config.toml
n_layer = 18
d_model = 224
n_head = 7
n_kv_head = 7
head_dim = 32
d_mlp = 1216
vocab_size = 926
activation = "swiglu"
norm = "rmsnorm"
norm_place = "pre"
norm_eps = 1e-05
positions = "rope"
rope_base = 1000000.0
rope_fraction = 0.25
qk_norm = false
attn_scale = 0.177
bias = "none"
tie_embeddings = false
parallel_block = false
init = "trunc"
init_std_qkv = 0.0264
init_std_o = 0.0
init_std_up = 0.0264
init_std_down = 0.0
optimizer = "cautious_adamw"
lr = 0.00173
lr_mult_qkv = 0.7
lr_mult_up = 0.898
beta1 = 0.9
beta2 = 0.98
lr_head = 0.00903
grad_clip = 1.0
warmup_steps = 473
schedule = "wsd"
decay_fraction = 0.564
decay_shape = "linear"
final_lr_fraction = 0.0
batch_tokens = [131072, 262144, 524288]
seq_len = 1024
doc_mask = true
train_tokens = 892100000
steps = 3326
dataset = "wikipedia_en"
MLP neurons of a small language model. Each row is named by its layer, matrix (down: output weights) and neuron, and shows model dimensions 80-175. Each number is 128 + 24 x the weight over its row's rms, rounded and kept within 0 to 255. A neuron's up and down rows have the sign that makes its largest values positive.
After each neuron's rows, "fires before" lists the tokens most often just after its 100 highest values on Wikipedia text that the model never trained on.

L9.down200 [142 141 103 102 141 110 134 172 155 109 127  98 129 129 121  93 106 146  87 158  95 169 109  97 144 145 177 116 184 103 111 109 142 130 141 122 105 103 129 162 108 129 143 121  86 112 158 125 128 131 126 105 158 132 147 126 113 151 137 172 127 117  87 104 183 114 118 115 114 107 152  87  78  97  81 130 155 152 134 143 139 129 149 144 155 105 118 135 138 140  89 173 139 144 138 135]
fires before: "ud", "at", "ru", "ate", "ation", "ad"

L8.down558 [125 108 152 110 109 133 126 176 125 100 166  83 131 109 117 180 101 130 118 159 136  95 134 180 114 183  82 106 127 178 118 111 103  99 148  94 130 105 111 101 111  87 119 108 118 110 130 108 100 106 161 162 119 148 102 130  96 126  85 157 145 133 180 142  86 100 126 132  98 123 121  89  89  86 115 107  97 108 105 129 132 103 169 111 127  96 103 132 147 119 120 145 118 151 140 136]
fires before: " the", "rough", "ree", " in", "ir", "is"

L9.down237 [167  95 139 132 172 134 112 140 144 134 108 130 136 125 139 128 121 113 107  86 124 144 135 108 116 118 162 141 148 151 152 131 100 113 104 183 134 150  79 104 134 170 131 131 133 145 163  99 111 144 135 130 126 140 123 140 130  97 154 143 142 134 111 187 102 162 113 144 122 169 141 130 144 129 133  64 161 123 139 127 159 121 140  95 107 101 124 132 120 122 147 142 113 133 137 110]
fires before: "ational", "ation", "on", "t", "al"

L9.down76 [138 133 120 111  92 115 126 114 118 152 107 120 122 112 165 121 142 147  99  90 138 120 104 131 117 139 160 114 155  94 119  81 143 132 121 119 114 108  88 160 127 161 127 127 121 159 115 139 149 137 113 113 151 126 148 152 136 104 109 126 157 136 142 188  96 144 111 145 119 138 141 118 124 165 154 117 101 129 117 155 158 107 159 142 137 141 118  68 127  95 119 158 104 121 158 134]
fires before: "9", "8", "ative", "at", "ation"

L9.down1060 [130 145 167 141 161 162 137 123 120  99 130 149 150 121 127 130 125 122 145 139 150 120 170  97 160 126 138 128  94 153  99 119 146 142 134 114 118 129 141 138 127 164 110 103 114 148 128 168  97 118 138 107  85 112 158 132 136 140 178  94 129 103 132  90 116  96 123 107 103 155  86 132  99 155 110 103 136 157 142 155 142 107 157 104 123  81 141  88 134 139 154 187 100 134 146 129]
fires before: "ace", "ay", "ound", "ac", "amp"

L5.down581 [135 144 129 125 141 149 140 128 120 142 139 165 134  82 111 141 127 125 135 147 141 128 115 142 147 166 166 118  82  78 146 177 163 114 130 129 121 134 132 143 120 154 108  97 128 126 120 168 134  86 129 150 120 101 190 113 146 119 118 131 132 126 183 135 110  65 168 120  98 112  98 146 124 151 124  84 130 127 114 178 122 119 133 134  99 124 143 151 106 138 162 139 128 135 102 114]
fires before: "als", "r", "al", "ation", "ated", "use"

L3.down11 [137 114 101 169 134 152 129 142 145 144 114  91 121 100 148 124 132 146 130 123 140 134 137 134 111 142 116 161 120 110 114 185 138 127 142  98 115 162 114 115 111 176 133  84 128 164 122 107 129 131 109 136  81 134 108 108  81 194 176 148 141 108 136 168  76 106 148 132 108 122 159 109 136 177 139 106 171 114 156 129  98 117 109 152 161 166 142 158 158  97 135 124  98 155 175 125]
fires before: "i", "ad", "us", "as", "um", "w"

L9.down535 [118 115 103 141 136 101 128 149 136 164 135 144 138 130  95 180 104  81 142 145 133 121  88 165 140 115 129 114 153 131 108 141 153 158 126 170  99 132 114 179 158 105 172 180 139 126 152 129 156 133 118 151 125 145 109 138 129 122 125 104 149 101 111 134 145 146 123 103 129 151 132 144 184 181 153 152 107 100  99 126 137 132 101 164 141 143 120 104 137  86 163  76  96 119 130 108]
fires before: "m", " P", "il", "P", "is", "em"

L8.down87 [146 133  90 136 121 150 123 123 111 152 159 140 104 121 104 203 147 126 109 146 115 110  93 121 108 112 128 125  85  95 102 103 158 180 112 145 128 128 143 114  92  81 136 115 134 122  93 130 116 169 113 165 142 142 134 170 145 149  87 119  96 107 123 149 136 121 129  99 113 132 139 162 136  56 126 131 123 110 149 106  63 112 146 102 161 102 117 144 124 133 151 183 149 121  90 115]
fires before: "or", "em", "ar", "u"

L4.down1078 [117 104 136 131 159 100 147 162 105  86 147 126 105 132 127 143 145 100 130 128  85 166  64 145 143 124 128 144  85 101 129  85 145 155 153  92 111 112 161 138  94 133 106 128 128 132 126 130 153 118  97 115 130 100 110 128 120 154 162 113 100 126 111 130 115 101 152 115  99  89 151 139 141 124 113 139 142  96 107 159 117 136 126 142 149 120 144 117 163  77 146 143  94 115  82 108]
fires before: "s", "il", "a", "oc", " s", "ri"

L8.down771 [118 137  82 112 104 138  93 125 146  82 144 115 172  68  76 121 126 122 106 113 126 135 116 137 135 102  95 126 125 142 127 109 106 133 137 130 107  94 116 140 164 118 141 125  93  86 105 134 144 133 115 104 129 146 106 123 148 119 115 134  98 120 176  92 130 158  98  72 126 102 148 131 136 135 121 118 122 153 130 114  92 174 151 132 145 149  85 131 169 125 122 160 111 122  97 128]
fires before: "en", "im", "is", "ew", "-", "ent"

L9.down565 [101 111  93 144 126 126 136 166 134 169 127 144 115 141 116 154 102 117 157 150 107  99 145 128 153 139 121 139 101 120 131 114 137 167 144 149 111 151 150 140  86 163 165 179 187 139 179 146 154 117 163 126 131 155 139 143 113 130 155  98 110 130  96 140 123 139 144 142 129 109 146  93 141 124 104 127  81 146 129 115 183 125 122 136 117 173 152 140 118 170 126  75 125 141 120 161]
fires before: "e", "am", "h", "an", "il", "l"

L8.down589 [148 130 156 187 141 143  98 127 103 123 119  67 111 127 110 151 139 115 120 110 144 138 156 173 128  93 157 140 102 111 138 140 146  88 138 115 117  92 127 121 134 112 131 111 131 131 156 150  66 134 147 125 121 147  93 114 176 112 131 174 110 115 135 153 107 146 122 146 127 109 103 149 105  94 107 127 134 150 131 123 159 155 112 131 141 167 112 151 116  93 141 109 162 122 115 110]
fires before: "es", "r", "al", "ther", "t", "ch"

L5.down377 [133 138 104 113 109 156 115 111 106 138 121 114  65 102 120 110 159 135 172 105 146  92 106 122 128 109 125 109 141 180 129 113 133 140 151 120 122 102 100 121 103 112 144 119 142 152 128 101 141 104 107 108 117 170 145 142 114 130 115 216 142 108 161 149 124 109 123 114 126 172  94 135 111 115 154 105 156 109 170 132  84 145 116 138 102 147 170 101 113 120 118 102 155  83 165 129]
fires before: "t", "ound", "m", "r", "ran", "y"

L9.down807 [111 109 120 115 109 131 124 121 179 131 140 133  91 114 113 150 133 121 112  95 104 133  64 164 122 182  96 140 119 125 178 146 114  98 150 134 144 162  73 121  99 152 141  97 137 123 164 141 122 150 130 150 155 116  63 104 143 174 118 147 140 137 128 151 113 127 174 124  81 157 155 136  75 178 129 155 148 144 131 167 129 129 124 130 146 142 160 127 107 150 123 169 130 136 128 130]
fires before: "on", "hen", "e", "here", "ell", "resent"

L8.down1105 [127 176 134 138 156 127 132 149 112 162 143 126  91 124 130 159 168 167 153 141 106 131 148 139 104 130 117 154 134 111 164 135 112 133 145 119 170 138  90 109 127 128 126 125  97 135 129 122 103 165 107 135 155 127 108 120 147 133 154 146 147 156 110 160 149 100 123 128  96 128 122  83 118 113 130 108  89 145 104  93 141 162 166 101 140 127 129 163  81 181 131 147 113 150 167 162]
fires before: "uc", "ical", "al", "er", "ic"

L10.down192 [108 113 102 137 112 114  97 155 116  76 168 134 145 105 140 171 140  84 103 132 124 149 122  90 123 105 131 131 130  97 116 154 153 129 165 116 123 121 104 134 135  88 138  94 127 106 164 109 132 117 121 124 139 162 142 116 121 176 108 122 117  96 151 130 151 149 150  75 123 117 189 141 107 122 108 143 139 109 127 124 120 164 141  77 159 164 116 124 127 150  74  66 118 124 143 105]
fires before: "ear", " |", "ro", "l", "oin", "–"

L8.down775 [123 148 112 112 138 118 144 157 115  89 113 143 157 141 131  97 153 129 133 138 140 102 142 112 128 147 155 177 101 150 154 158 123 136 132 132 125 123  92 142 125 152 123 118 108  58 138 160 131 117 166 125 155 128 166 171 130 119 116 135 121 136  78  82 154  99 128 114 132 168 138 105 121 145 134 133 141 137 109 137 123 155 151 136 143 151 150  97 148 135 153 141  98  56 148 159]
fires before: " the", " a", "us", " an", "in"

L3.down333 [115 129 110 152 127 106 117 145  88 179 128 140 101 139 117 130 142 152 179 195 117 117 112 162 122 127 104 147 126 154 118 111 128 107 149 130 142 136 138 144 123 123 118 132 133 115 146 142  92 181  95 144 155 131 130 135 132 117 144 147 138 139 130 116 150 154 116 115 129 154 140 163 127  46 103 146 114 164 159 130 126 142 106 116 126 121 157 166 151 114 130  91 123 104 111  70]
fires before: "in", "l", "il", "ect", ","

L9.down267 [111 119 124 158  87 164 124 153 115 119 139 154 149 132 102 128 105 198 101 139 130  82 119 172 139  98 173 132 113 133 121 153 130 127 124 114  97 122 125 143 143 137  84 163 140  95 122 157 119  91 103 142 116 163  85 149  95 166 115 164 142 134 127  89  97 113 116 168  88 109 105 121 145 144 124 141 115 129 131 144 132 157 111 129  79  93 150 129 145  84 122 118  87 144 136 122]
fires before: "ond", "re", "ul", "ot", "i", "ain"

L9.down1126 [108 174 127 154  95 130 141 125 149 132 100  96 109 114 146  86  84 140 133 145 170 139 131 153 103 115  83 122 125 180 118 116 125  89 102 119 116  89 121 159 116 111 162 133 146 139 113 112 147 153 127 191  89 156 112 149 107 142 186 149 128 159 138 136 131  94 129 178 116 145  91 114 166 135 141 138 114  83 134 112 121 124  92 131 109 115 159 153 157 135 108 141 143 104 130 129]
fires before: "rough", "an", "ree", "ir", "r"

L9.down38 [141 149 147 132 161 151  83 132 122 111 146 144 167 120 142  68 177 118  98 125 132 165 102 181  96 113 111 107 145  91  97 110 193 152 115 127 119 107 138 125 107 146 105 122 139 151 119  95 100 129 127 133 116 119 138  79 143 133 132 101 103 131 143 116 135 104 135 130 118 184 121 142 136 104 161 125 128 150 166 106 140 146 170 106 179 134 105 105 134 110 160 137 180 173 109 111]
fires before: "ied", "fer", "f", "orn", "y", "inal"

L8.down1085 [147  94 120 119 120  99 134 147 125 102 134 143 164  87 119 128 113 103  90 136 161 107 127 135 138 139 113 115 116 118 133 109 166 116 114 133 169 114 123 129 105 171 115 109 118  71 111 124 150 140 153 144  88 127 103  99 105  89 124 124  99 135 140 102 117 159 119 115 107  99 126 134 117 122 135 120 100 133 137 177 163 164 125 114 160 152 107 142 166 157 117 112 108 135 112 129]
fires before: " in", " a", " the", " by", "er"

L10.down174 [ 98  89 143 130  93 123 136  83 104 100 123 119 117 110 148 150 124 161 135 114 123 184 130 143 116 114 174 100 133 119 146 117 129 152 166 109 110 148 134 169 135  86 126 152 120 117 148 134  80 134 113 113 105 138 169  87  94 169  99 115 123 116 132 127 119 130 108 137 122 133 117 190  99 170 114 159 147 135 115 127 162 106 198 122 126 121 122 129  87 131 107 145 180  94 140 117]
fires before: "it", "ed", "ice", "ac", "ace"

L9.down86 [102 137  99 145 154 168  63 138 132 111 100 113 118 155  99 107 106 146 119 140 119 120 111 139 143 123 139  86 135 119 145 110 111 132 162 139 139 112 112 156 147 135 160 163 162 125 149 116 128 145 141 161 164 109 113 139 131 138 149 133 165 113  94 119 126 134  88 115 131 128 121 151 144 144 168 116 137 168 151 117 135 138 148  88 127 145 141 186 136 161 135 137 105 117 123 130]
fires before: "er", "le", "al", "t", "i"

L9.down727 [112 116  97 102 145 112 136 171  96  85 143 166 110 126  78  77  75  95 155 116 125 118  87 116  92 141 173 144 111 148 133 136 155 164 154 135 110  81 125 148 130 138 120 112 151 126 142 119 128  95 107 148 141 151 134 133 119 142 143 110 130 122 139 123 150 106  83 137 127 167  94 120 113 162  92 111  97  83  99 160  84 125 135  96 107 127 124  99 134  81 161 155 139  98 159  98]
fires before: "ain", "re", "er", "ric", "pe"

L8.down842 [116 191 170 158 140 110 141 122 131 101 127 115 145 105 128 130 126 117 113 104 136 102 127 128  99 138 145 198 101 123 142  97 120 160 155 107 115 120 173  96  96  89 119 105 125  99 127 138 123 114 173 127 121 161 101 105 156 157  95 149 151 133 121 144 133 159  94 101 141 141 113 110 153 134  79 142 125 115 180 158 145 150  98 146 135 123 133 128  85 106 123 123 199 123 135 111]
fires before: "c", "ted", "ed", "at", "s", "ment"

L3.down200 [114 121 144  98 145 149 118  96 142 157 132 117 171 129 113 191 117 124 118 149 141 179  89 134 141 143 148 139 182 108 169 176 158 150 136 141 138  98 150 114 117 134 141  54 149  87 126 156 111 144 123 162 111 127  88 141  83  95 140 132 162 131 148 123 118  80 115 130 178 132 151 141 109 112 125 145 114 110 126 144 169 121 111 117 135  95 132 140 146 158 121  96 114 102 113  92]
fires before: "el", "th", "a", "et", "f", "ri"